python train.py --num_hidden_layers=8 --hidden_size=448 --num_attention_heads=14 --num_key_value_heads=14 --head_dim=32 --intermediate_size=1792 --vocab_size=2048 --hidden_act="tanh_gelu" --norm="layernorm" --norm_place="pre" --norm_eps=1e-05 --positions="learned" --qk_norm=false --attn_scale=0.177 --bias="all" --tie_word_embeddings=true --parallel_block=false --init="normal" --init_std_qkv=0.0206 --init_std_o=0.00515 --init_std_up=0.0206 --init_std_down=0.00515 --optimizer="adamw" --learning_rate=0.000858 --beta1=0.95 --beta2=0.95 --weight_decay=0.15 --lr_head=0.00519 --max_grad_norm=2.0 --warmup_steps=597 --schedule="wsd" --decay_fraction=0.358 --decay_shape="sqrt" --final_lr_fraction=0.02 --batch_tokens=[65536, 131072, 262144] --max_seq_len=512 --doc_mask=true --train_tokens=728000000 --max_steps=4739 --dataset="wikipedia_en"
MLP neurons of a small language model. Each row is named by its layer, matrix (up: input weights) and neuron, and shows model dimensions 0-127. Each number is 128 + 32 x the weight over its row's rms, rounded and kept within 0 to 255. Numbers have three digits each.
A block is one neuron, or neurons of one layer that tend to fire together. After each block is what it responds to, as a language model described it from the Wikipedia text at the highest values.

L5.up134:101130161125134117171106124118138121134197187206066124135108080117119177152139077159103133173146115153112133072106176171129123095151128149107096090151139138153128106094079115184068150134093164109106113086135141130147098104120187090131141144115088107102163116132108125092057166118129112038120160195198203117098132096115146128102087076130177158067112164111150151126107118136111124210126
L5.up165:162129126145121091132165145096084089150093066121105098128081163118150099140132124140131152122104107164141167129158108125064143122113146127151127161074142131106108119109102054131150196132095101155086141133132132114130108134116188169134137126133130085128123152121144181136153158149111092058162133151160107136158140109140176122139124122087103108119061083142155107169125149125127148202144
L5.up171:126101162128200146101099150133163087127144209120073106072085154100160117161096050099114135105200100121093166157173084112134116120154170151106139068155137112086156097140071088154104170079103129106157104098136100092065097148110199104181116169136139127150136160112126160096105104191084150127144153119106128085140171125125163164133120111154103163132122101111138147148131104122136125217098
L5.up341:172084119171189151124155149103145150160164143134106113110096119090127119144094113153096113134150138172160183136154106096056135157166175186101113117080172099071171119122075081120116172124188137131134116110135103161176093149132164093097121137102131103165140187145090139153144077151157141125133135140138159129137116154124110173122066065088139122154109101142162120128115100116115129169156
L5.up909:123142142155162070153137152116097132154152165110104153126174099125126180098110160074094156102128217150127165197189136119127163150147155135089121126066118118060148124155081190108138180170175106163173097121119147153118103141117180109143079109112124096121120108104107108122101180134133143071104080147182093116156099100142108106103112112109173152150144168079093112092120083132088149182148
L5.up1219:167197146122119186052151137148170117131116146110134075125096204119191133153141111110057142147129090144145181197104193089118109114112185072115157163113137096119096125142115096121158190076138150084117113151106154101140085171132135171136119144146118115111147140103133154069145157149135099090167128110175138121123175156127112157097080136113116125076127141073116110156125120125125178126142
L5.up1604:135137168122110107170103149151106143073121154141123141120091113134112141156097190111123144143213172120138156093146134160099127138117108202104132069116090137146113091139062093149111129148125152119129182111118193105090159135119141109135128110113155137144113172078056128090084195153143133160130108138112081118134089123127133192076136176097113116099144150122116154110111103172142096129089
L5.up1664:210164107163169118133107135147144093123155131096138100107108168140146155083078090155098127136087156163121093147149103101112087123081170135123112104144154145161114067130097119126091160124097144111152148135112127142146130154093207094160107136134085097101110140132129169135143210136094168105159148150116112171137154133134128119090140083101115111136117177097118137094130166168164147138127
Description: Mid-word verb fragments

L5.up183:117175115129124126091142119146123120141106096135145156143146113086153119188133150128149104119158193194083181103171132099124124099118078097115074117153171103193152130139098068090150135098118127134146146118125105093206121135089135132118122165154187100136144117158111163128144192132089155119172127085195108133095088141122120077076044121097124068071128087082200204084124147110125086131132
L5.up415:106180144161142084136097089159147080082144131118119060148116098062131119127115149141155096147129114151185139124156062120147188091178145165116144122172170126114169134095079122060158109135077098106123103149162083137179123101149135139158159116124139120162144146102114125125171116168130107145140179084151179203179146105197105113193110149131120125078098100118112112102116149122135101140143
L5.up1061:110100112149157150129111076156105147124156167120130150109145196134107165135079125118119124129161157141122159123139149221115095115166121187137131164166184116141150155105168046120133016121105101127141142114111154134174116130119153201153119074152169107157146142131099167157113103105126161141107124095146103167156195138186145109141147139147124152102148076190101093139113144125109136131143
L5.up1486:094073130114164088127065113147121144135121168079087148134174119081136163139063152111158141144094136187152147111105138103186111085163133076162132112137185074090156137135097123123125174083135106110132123134141126078140188128138096208116121153128046120110111158182104149115110164137099162174117156200165086130115159124156105133126148135106112130170115142168145119143084142128206127134187
L5.up1606:128157130098133139074114142116096120177127123157187103119127108170118152135113086030179057178120176155161118170153142136133144117121099115158110137105160105084134118089128096124133114097094159139147124178150120098119152155140119144071149154172105089149072141138110150140139125175114153128135154121197120146128207099130099133121064148114163126128139079147157163114101129095106140138158
L5.up1659:097172105124149059077121082200133046119142117129139113141128150124126152183093145148139137137120158115195172150155161162137124096143122145134111144158148140123124115060119101075133081152113114104163162136112093099154153080121178178151147144136119091219117129134144145163128171193112155142208169101119098207087161076168109124127088145086128137157141122115154171110110106134125073147184
L5.up1674:095204104097156158064097102227163104121141101143139120178122112154136113163101087166160131075124136164178131159131150091177138140135119149145105142153142121205139098153130120066167170135094108149172165130098102139065109099105148128132185103165081140155076171064095147170148171230092066100189109113152134132132149034146160104101078125123106126173121138146102081161094146116133088156169
L5.up1781:092129128150147145071146055165118087121237138131193137096110201120137121121115120119139134115172144162129145148156123198160106140131116129109070166167158160111145111075137152088105096129160193132133128114177181129133232132143135149133118194156167086137113178107105120115161116150055157172126175127127178125149144104183164131137126137119129126068149065156106164105112085152154154116199
Description: Lead-sentence name glosses

L4.up753:177108110154158181086127099124142117064144208091123103104066109123215148134130176143153108082136097135112150145130090108091132188123149146194154143117164110122110136153029147094155130123117126116114113127129207146167123229112121123131077163131094085139135233147147139113135186147091157106112158150136129184086169081078092152097135123158109123135095056121087098165135198094094139153134
L4.up938:172130150142160111114136089161136153111154168130147090053077161099156099112120135163098145093157145140155123173128058079090172188127180106109126069102078131136122094124087099154101207129093095119078146221139141132124154178152130105120118117149097109120025199176156115091134144177082143087142120097126085149165145148096124178074107119123144154102111156117113116131155113128119114217079
L4.up1606:127094109101145189119179145136149132109155165104116093066100130124195130104085138179132159136155166141137193140176074121122130130159137100117078135122091131120125184080130135111096121147073180172083144086110188107150155172110175106116140120153118105141062163138141093081143126175182146116130086078223189125134174084129159133195116103109123141091107090145061139169155112138137115155096
L4.up1637:151094152057146139084112088213130103129133107134115115096111141110142102157129165211109155121118141114133089141115144123085113088109107169132094111124131109125101139138102120079106100152065092074116175144103154188159158172137165115082193086095103114109144120116112089134124161123118162121106151099135077137143172121113099158122133124089143120141186136113119149123115143133091089098176
Description: Main verb after subject

L3.up461:075178135158122164104121111164143093134121178118210130136136193081148142130137188117187128228105153154090148126117105172168145130131128125125115101137117121115140107118160126099155141114116140099167189125137120133190186111130122144161166136165090060182102115136131096119092156088172149146211175100137142129149153112128171148101116130100119091088140103156118148135134132078128119152112
L3.up1299:112153141118182145093129111160106122137157089108161132112088162093127156128120186098129151147085149153102135144128113121119162146158163107140107091109127131095111142144097092139094118079141169107146130117178125150157200130109082147123099161126067123175055122114085144120169146157127149103161137122176123183193116150196131150163100097056119091084164143121136152137181114152112118127174
Description: Full date components

L4.up1197:117130184160108127088119155108094153093116125153121078184121122116179149121053121173150135142095141129154134161167129114100197145130169128088096130085131119108150102094082158109146099117145131112131077139159116103153095147163120136123155096105113115149094144137080100130096114136164118158113069183108136188120108129143084110079125082065112105123145142158114088089127101132134157188155
L4.up1248:133128192161172111096183132190117141081113080098096092102090154116117119133113106173117135123128113132078100111115067159081177068146126103124112134130190104074129113129098157111130168079090121084091136092135193136166098136084123115119156186099117069107137176107151122089129194129165156144171119113174087134167200150128131165140162139178119097112110157111120096109151153179123099186116
L4.up1478:167150096131168124128182091186087134152137153161164090151110151159142057113141142156105128169153122105107166181190130175097126123147089154076199147164095120134194073118089161102093074134109124198155097165130178131208043144109178166127105138115144053118101147142105117116108151152106115118118162130112114138112109105159106100143138105161106114162070108102136139118081093085075143132114
L4.up1676:094133159124136138134152075139108127171187111185081110117074122156183134145124161143095124154138079125175076092154064086087110070171188136124094097120074133110120079126107105136118131096124132133136132171131189134147105164147174152109126164129067158116088191109085148148104142146163160150138113170125089108106143100077098166147127089144089118123101158123182125192089092113120167177033
Description: Prepositions opening phrases

L5.up547:113124145103150136152143094139084137120140146146105111121124158106162181112146141154183179138180107104175111133170122107102123119135086179113100164118069126186113141112145084141086178134105162091163167129104135109151179146101131117081095144159151072126109117076166101117096117154075154150145177176142098083099067096169181132143130125058130127141148148118117176083148141136152145187154
L5.up940:167091153090117142113160119102093110110165180143129131116085193139143146118128153151123203087155152152168141103149105171114150112127187156057090124144101108142148106151103125058106089143128113094135148138131231103149110111132123170148123118128142104075057142128192101156138122150070130113146119196136098162199138132126119132112105147132092113134110085118097191176177107092100135156213
L5.up947:141080132160189113095118086091136132089207182126139166119115176127092161079059135125098144151183174116104154132139135068109102203099162187122122146133099140123157119187066141128086107127136143108116134138183109173140104175123157126131110116166117121143087128145136103135137145133065101156120111155112156143168154150172108119110129144099110118127142119132154115183089140090116112154136
L5.up968:129125142131207135090157144113100133106169144157112121118149124078125132110138118177091130173143179131102122154164138164171115158096128095104129121182089116113135069137085163184067128131110170122105144081157153061091173157129077113107077145135141072097116119167157146109119219152136140095173163152140173142120110120121079126128114165092104147120117071173178172171151087183160051162169
L5.up1313:134156116149153099148143129132099179116199109176120159147086132107060141122109122128166172138147130156180111161159134130114119126103128114101127159150097102156186097088107137160146108077169142083135105104121114105165160151119113081139130151186186095124153170152172149133120110190121119185151074101145141189117138145179077227071099147097166113115091193139103183152145146138179060177121
L5.up1492:191132134188169158143120137147145115121108117177093187096117145160180112196118177175091178130115132143136139102150122094053107124114174106104064125095097101128155098146030090138105121105131088119190157115134132173123106187155129124110122148160086105139187137111106160114137110110131127145153174147174129121165123179088127151101144068132130130135148124096154134161125093105142113102116
L5.up1564:103081130099112111108063124120077161151175084098102157127095109126162152112174110133092203070125154153093205125100144140129160140120121119133089145110162119150103099136100101115137128081080152118160152070168133103091118115114103143107126133099148061123137149075128106153111078112121161102216145167158128106123128161092164174126146146124094112152158130106140141151140103155152186157122
L5.up1618:141107138157104129106173081158111122138137144093158095123051146106238126117126113148129176118121112124100084164135120134134108119077107113170091104123109116155133095145058165154142113038152126132135085134143099127154166194094156161156105111108091104179125198140147135126124117116116134140096070125136103229129111160109124123092140094128104107115141131139141107137131158098075184130115
Description: Main verb after subject

L3.up821:129124133142142171107172130172165108085160126112119132135139173103158124114107119106111140157154083154082118209094105154134080084158182137078096157142107115132129157131118075106066158093083099090143100097157149124167067124154147146202084063159097058116097162125121112089141171147137125108148142092118180094155153172136133146153119140127098102087135204143105120102166119174114098179143
L3.up1201:138134147118175082088117094170132124138150130085201107146145140161149125165078147160086170196136140139110148144141056115122133171119170057107131131098186131170095097129150125149132149103162111125136127170114135120144142185126137104128142153092084054111094112077170190105156147102116146132134129155166147158143136132100131123151141092118138131115134162140122108135124199168110131139142
Description: Verb stem completions

L4.up74:060110128119151089170087150125054117098135172075143132083114181095167147141076161158083168122199123133082102169150101067120104139146122185125087122107150118055078066128130113180136144104095154170109113114113143086128154130086170135116158128136162138098099119105158141121051149150145130101151119142126101107085174072094177093119106090139172135119173172146132156082108111120104114182089
L4.up308:110087078101154086138152095160069129125151125109154149124120141118117160111148132144121102136152161132096161168111143147147107160174148119087144122095141146152136112115137100142076149130123131164099154127124086130255160089097140201127113094130122083089095135129095148121085101112152142125160102152178098113199116082144156144146110120102162113130126191165088159154171093099090127171093
L4.up431:135123128114136082105171138146104134164135166111140116166105112170194112162152116144135181116141065164127123179162094143165126117100145136064117147141112112150119119139133115133078140097084107159127103165170157121095088119041191122148115123098141140122068135126131136120158122163161176134158112113133137098170116151151180092121118087093116110111143151126175127110160067110146139111179
L4.up1083:161131145168149073094096131134100108087144163116110071145105142133201176137089128160106119143184101133111110136163098149099134111144158099151198150150133118095098088140113147149072175119160139172105137125156147073045123106127159128157113125184109133113086179131134139137164149148121143167143164142172066152139123124144146108128084076127107138152141119114166147138169114163101074168078
Description: Clause-joining conjunctions

L3.up734:104141073183083140117109122147038116117162137087121150094076130118135130135145113183042125096208144130104115140157107136166111112133159126139080072121140129098106125126072108129083083112163115081102137160119143169106166157106161168105161137157116116144112129127148123142144165176178179129153115177080146125129136085142053199103145058093112145114154140095156112170127107149138106129093
L3.up1769:166131132132095113056129153126148122130190138073190139113106108160128159133163084089119146109128137140131155169138162090117099140129135128076162144129174113066108148109090132134113105136173169120129212132158086152137118167108139091102172154183194149106087126116172159152092155160090177124116158181176112110074140118164072199074127082099166116120131105111118182084106112153103141116163
Description: Modals after subject phrase

L5.up471:110195140042111099107141075149125101144133141195144085153160136113092146113132180149115179100147141124131123081139175158114118140135193203133158150111141181172118117096108159112155100137109128102152113163148192154167186166093132148069109122130137147151119143136115106167053139126108155143146135110122095122122178140131104118105152150123109090118123128133113121135122121138149160113069
L5.up711:048128082152111096057104122097103127149115196153133138203128123171119129130110115163095196123116137142159135170095062087059141087112087128155095112179149157106115074070107175116126106139137156129148153148172142148087159141133106108111079106069134090136114130157127110165170139133150152091169104114132164167098092094089072187174072094106162129124120155101109138177101141091115108120069
L5.up743:150126122092128116009070142123121082168126164138154088151167139161144119080065139118089091154131140114165122075150135151104073108098128149093205138027100107137129103071129191120108128114130069090163186175123166160111107191102156166067136161160136093105103183082194113146082173151148195141095147126067111164146082195115164176098099160120151129122115142096219126142144155131129133115119
L5.up855:098142082116150149049124119129157124142155125127067159193156146085083148085131175132134145148131138121145156073115151128140091146128170129166136168117134148161205109084155135083104150149086104094139106182131167103138139143114177111082075163075082099168118127067090138135098118201119174161164068110112182170108160120139155152132107184141089123060086113177147171118118167105137092097113
L5.up1009:103141151052113137071109040132152148122128130074105112117167148113080136110106178174107173169100089144122097085162136202169116154120190138110182147185141140119181080095144151084120098138129137133153114159161127042124111142096145129115111094129139081164134147149076117168149130083206149138123138129116200097142155147134137122169134111162071105159176129166148155162138067134125101099096
L5.up1073:147141129038151074088133126113158091102137141126119098146089166180095142142104149124167136142075108141183134156070193075090111132099115172182139080151096117089151131090190116138114070136148135174139104132097147086099142108174168141150129148106106119162076182077094148130093137148186162087130157127154093096138093066076141134103055089107126071140152149148180170090085133150178113156170
L5.up1235:068113108133164079122055131129133055190089132109066114150112112195154128127179143131104154171153108147128169118144036086091143113139123085112147146082173143082159129106152175062131092129114148107118076161117160098162114141155104133149088141140097124123125112135080106144129204159091129111175161163099125139136139157128140157135180119169130111121145128131045252185154108124144133148093
L5.up1562:133106113084129130079169076161134165171188148148112111152190114083161127163108156127189112139186110158138182107132195117102133174121157104103126115123192130117238134109177128083134102096025088130202127161171164101155074133137194089095143183160182163128129188158138146184107131063140098120145136180131124163068114120103189162126111112114163055124097080143149163120133133133184132115079
Description: Mid-number and mid-word continuations

L3.up546:146097080176124098125093145115122121130138144135158085098126192172160174180122097122133141174102153156133105128164135193137144126159127152145129159116083124109098089142095066137119094127075171113118100160149140104106109097157163182101116152080152060089147125075119139155180139207117137165025132176060113116109112119106116147159087148125166136137186106156136152130167124175091087150129
L3.up1266:037152121128160124067111113143087102158115202132101112173204107156097157170075114141124117172158128114146084129118118135093102105139126095103140157160096115077143109176111078106142102113119104065146103148101150164168089146098158145187156186147152137155088154115100129168072181166135127153100089133108140208049145136143061148144086141130115127070208104124108140171124156113209071128128
Description: Digits after decimal points

L3.up998:073119107106136119133151118099159096102135115175085130110115125121166142152108109138156114185130139154128159136166146085151158137157163152116124170152164091184132160139130146094170146130156102067171093150133173120119071190176133154103205121120132120072154194101175100171148127152094195168106128078125132129151163092157134096123183116137088113123135128122165125103079150147087112109143
L3.up1012:098119142154147104149137059123101093113160156145087130103113136149143139134112122167137127170108108146143164079183136095113184169131142106157089160151177116172138073123110126118137102091212089073161107081134157181170100193122112144089193124115136090101178139108116135119155136190154149199132164095100126120158197147133106155104126130096098116113142141166119134160140142138120166118087
Description: Suffix completing split words

L4.up435:175107143168143092128130097167109097159129111051177110081076166117176168149085106119100161129090093161127092093178109132103100123135101087127094109161141118149145077127111157155140147083120107127102098188125224153202118123101128115148110134142056130142096156165117159127118152135152154180129088167125033104127148176119154107093161140123142104145102109125130129062100148137116138183083
L4.up470:193132102134154147045120127129123100169184171152079103089087190176136192095107143138103098123117079127146123156140115098112098120178129121118180140151094105108120089139126183123157112102097117122179125095148127189161077177101133150148103111116097128103067156159174099106139167098114168111121166153110066129127157096090119087144115079087087147125125114126078098097171165196120148112135
L4.up864:175146117131192140118088141142110098113128117122092100124171174075154113172082114139089088138136111127161137115141075111094071184087217124105176124083150134167117139088091073132138146103122147153140083144107155146157117149094132086178151134133101160117085192148063154097088158119108148120142101151148148155119187149120169141120094140120161103109147111094063151202141169125114099120077
L4.up866:177150131138155068166142127166047081101176205129101083125075145168119108145097114159118143108158146131067089136110116103085093131085098172130120090127130133134147051152123135112139107105089130166138148170120163173104126160092155118149138108146045129165108223125139174133120150168151157134125128165108082149129192059128143125083159116121125092120103122128095094115133131173145096167114
Description: Transitive verb completion

L4.up491:132192077085201130104093036139120111151120149170149149079086103093174171117113151095106138183091175102125107060209129090112115150133135148133078157149114115103101131114055061126121138124133164106124098163150228142154187174154113147120091131158140118135156140100139162152079169166165184150114143107158102131128122124154154174191138148055087128072129077141130135151176121143106067137124
L4.up1280:084097135138144092148146141172181068170109176141121163125139139119116084168116145089144130205127133168127114143182125122151118158124138102163101149105106116179190145047111057138115121096038143120136159166172139171059165126141132128095117165097166100126081135152107128213113145165077097137132097144170067141127121129124135137164102137130160104062139102084160161185204141161083079123106
L4.up1428:117101126106166049154132171133094143081154183091164121099109171140154107121134094166146140152169111131149131124179107089077139126122149163143188156120189127059108097140102135121206106167086177176122094165104142147155083190098135166103136160157176101118122197072072133123115225191122156147108114128114067125175192144104125143074114098139139128084139089149080120145111144118091096148083
L4.up1766:128111146118178112192143119089174123118127147183138168155148083150126066134066063153130138189135158180149122099168158109051134144126214104106131156110089137154111091083112104102124157093091059138133127156178203111112109170141086173099126180109118090126110170116076222101098164120149135156121105122139169135128129125093144207177142086150130125149142129131097181135146107125201024159125
Description: Decimal digits after point

L5.up126:118111212142119164138140128165068096089130133143147045087113165149180105151071175111141193091131146212173149118118094123112072069123192068119107090141096158160118090127079061147167108127093125173140097112118126127145096131167143167121126130182132120127115161080120139098091196160112078118102119104147124131172124107128100107116148133128091117144100168177140151143169114102141099169102
L5.up202:125124146163125093140060041125134133147168103097140150129083098087173149137099126105118192139121135163165212121092128095097191155136118152116142201115142117168160133130172085114125103133086067134105173162151130112092137134144073147147141113145111072140124130149112110158077155126107178120141145124154131116180125041098085168164138169115176126088144090132116109141158147193154141117152
L5.up346:153116092062191092130084121124076148114159193083144072061118180109096096177127139143128159126170119157120124178097121102177135098184126163170096086099094180143147105144112070160134175116039145109098081112122113132193155162081136142198129141123160134165113156149102143109057157177124148102134159156108104151102219142130111186166123143096167106148113148142137092090138141169123139139092
L5.up499:152188146151103154129119095141082152114155101171069152118119143207143153165119105143130117188108159117121126143113110150087164094138187160106129100132093140204108097155098103129120115054163119117141084153141170136166110138107159155137189154149112175109129185148084203156169157134136138180208101095127122116108166075101133115108125119140073135179090180116117138143161136170142082120150
L5.up760:161116115153126088164113079141135142081166107106044103087128078155146134123122109179110147116099145137103120170193120116128159091160149100164135167166156141115116062117111112151140110131113103136146100129133136115172086135119101076164152152196076089132099117159122159138160177110156166144175140137141041143084162119124190174097106109143177140086089190139122136133158154192130113133121
L5.up1339:160080145151130129126104087140127153172159147160078144118118150136133142165138144160118189116124192171168133133120163120107086175079151140136091146117178151086116088110106131085046073134113131157123114143146127129157138126097103091108136085155065119067114149171152171079145168131099127108140098199163080131126129128131081161171123176139134122160143125120130184149087155149143094133143
L5.up1434:112133158135188043111102079159098148085175120128080117102090229081129174124124176119121117136121137177140120080097089123123093165152122108088112149088159189149113126135124066137100123065166180117109137125130135146115081183108166137128187150124088104073122121132074146130088149076108101134196141209105072100097173118077133156140132087124142136177120168152076117120101101146137086125127
L5.up1582:115110138101130118134141086092111086100183173108067128109111166115147146105103106161150138197134146159123105147121105102059094149112162190083147151128124122197147104149100116146077100158131140128149205234134217143181156201109169142143123151141109148137186146115092111166122169090083181148119126104085065133144121067089134137082149144142158110110126135117125127118113163218144135164108
Description: Verb endings after subjects

L3.up184:141097156152128155130103085218100093139149133181120145126118152153148152134147128110106107114141109143130080112122128097127137085106178064092104092148116112125113132083083144149120134060133155142123184178119107115177124123141136138148093143085032120093091159103133155185123136149120219158076157069100151057112122116084079133102105114135108114137140109119185156115168145129176106190109
L3.up456:121090109129106166094141112203134106127162154089111124091138140120114109101104170192132141134145146144130069129142132093131117156114106140081067110121162139128096130116086136135098125124136129116091117141130176174166154138108181117132154116149049129112132196117099099128110211173173181124135125103126086145157160129124158098152156140129132116103170093165092128119138114183138086186155
Description: Main verb after subject

L5.up408:113122127127205124082139158129069124137189090098135060121135154154155128114117058145099181156085047126118171158112085073104138195140134121156062136116116144144140111132101111136101124144087083117157110177174120147168099194132136102115173137104115115191073166174138121146084167135185134164092167227101103161117168081111155155084091116071152136153157086120161095133142095139096163150101
L5.up478:156151112118164171055093089145158095106160173086060113121101168119131116107115129164110115151173132122123138128097103127068147124108142146099052086135114141137117099107075122115083117140147154115081162185111154144165132145114143073159133122188130134084129173104088075124104214131136139084156097158124056106156188140079144155123133142100137129136139139108068147169177153148120142179134
L5.up532:164086180089151070127074165122094123118125168123063129110142110128135128120143134204104129150102148172187099102114113105074174083135170095131131150090169101097100080122115154169109154103152125152097129094100142191144112148129135221141101160153093088128182152148084150104120133093132123105163104177123079128103082175148120115079077075178109124101108117121114136128110069104104118204121
L5.up879:190130137154146126151179072183090097123178168149097112119118139122107130135129100093091132164115124140158064136159138121168103098149097128115103135160148097155102109127062098145118155056103159101147169191109181168142124149089128144084105150167058039125094208135176141139147179157098173127143177132117089180077169085088103113118141108110095107105125130120161116091131159198150113150109
L5.up1170:136084123130177134072134141127138096121159167109090099112111115090096085096118114162122156092144124119148165195073092089126125156106138081126141095147140124111151091129101117113077159180134151166086134132126123091115136149166146097106116109119140154137130158085113068121040187145153191114198121169147076151177154073099132158097110121129101166079178088141080163136143122148114131156146
L5.up1236:157096108102162130128118130124135050077151153126096129114143133124199164124194107156080122168091057116122194163142060116172154133142109164123096158099165118185126124107151088102120098144133061151135225162168170160108139194118137128129098076080068114161166139100065109107093120131148174106136116184144082167114164101117158185132127053118171106139192085110116112097181097100122184178129
L5.up1297:083156150068141062151160167118109102091151131140143125123095192115097180079096114150119087152165096139147123051113102124079111109082166114093190165103121123112118087112066049148125143176198105118168161117134160144160129154175100131137139142123123140111097162120094071108123195092152184161173078118071118197079144062117115172128144129158160168138174118166118095146121163124163125101159
L5.up1544:181119136092142182076134095127134123128157117141105154101140136114153131073128081177079117103153123118154101182151071163077156124182147133097105124137141143159145108137114108166087131123089117101117149118130147130154165168114144125143107105176152080123114189102131113120109183132138189095171077102120127157165210102104135147124128136096094134123149157177106110137182145129128151137089
Description: Verb-start in clauses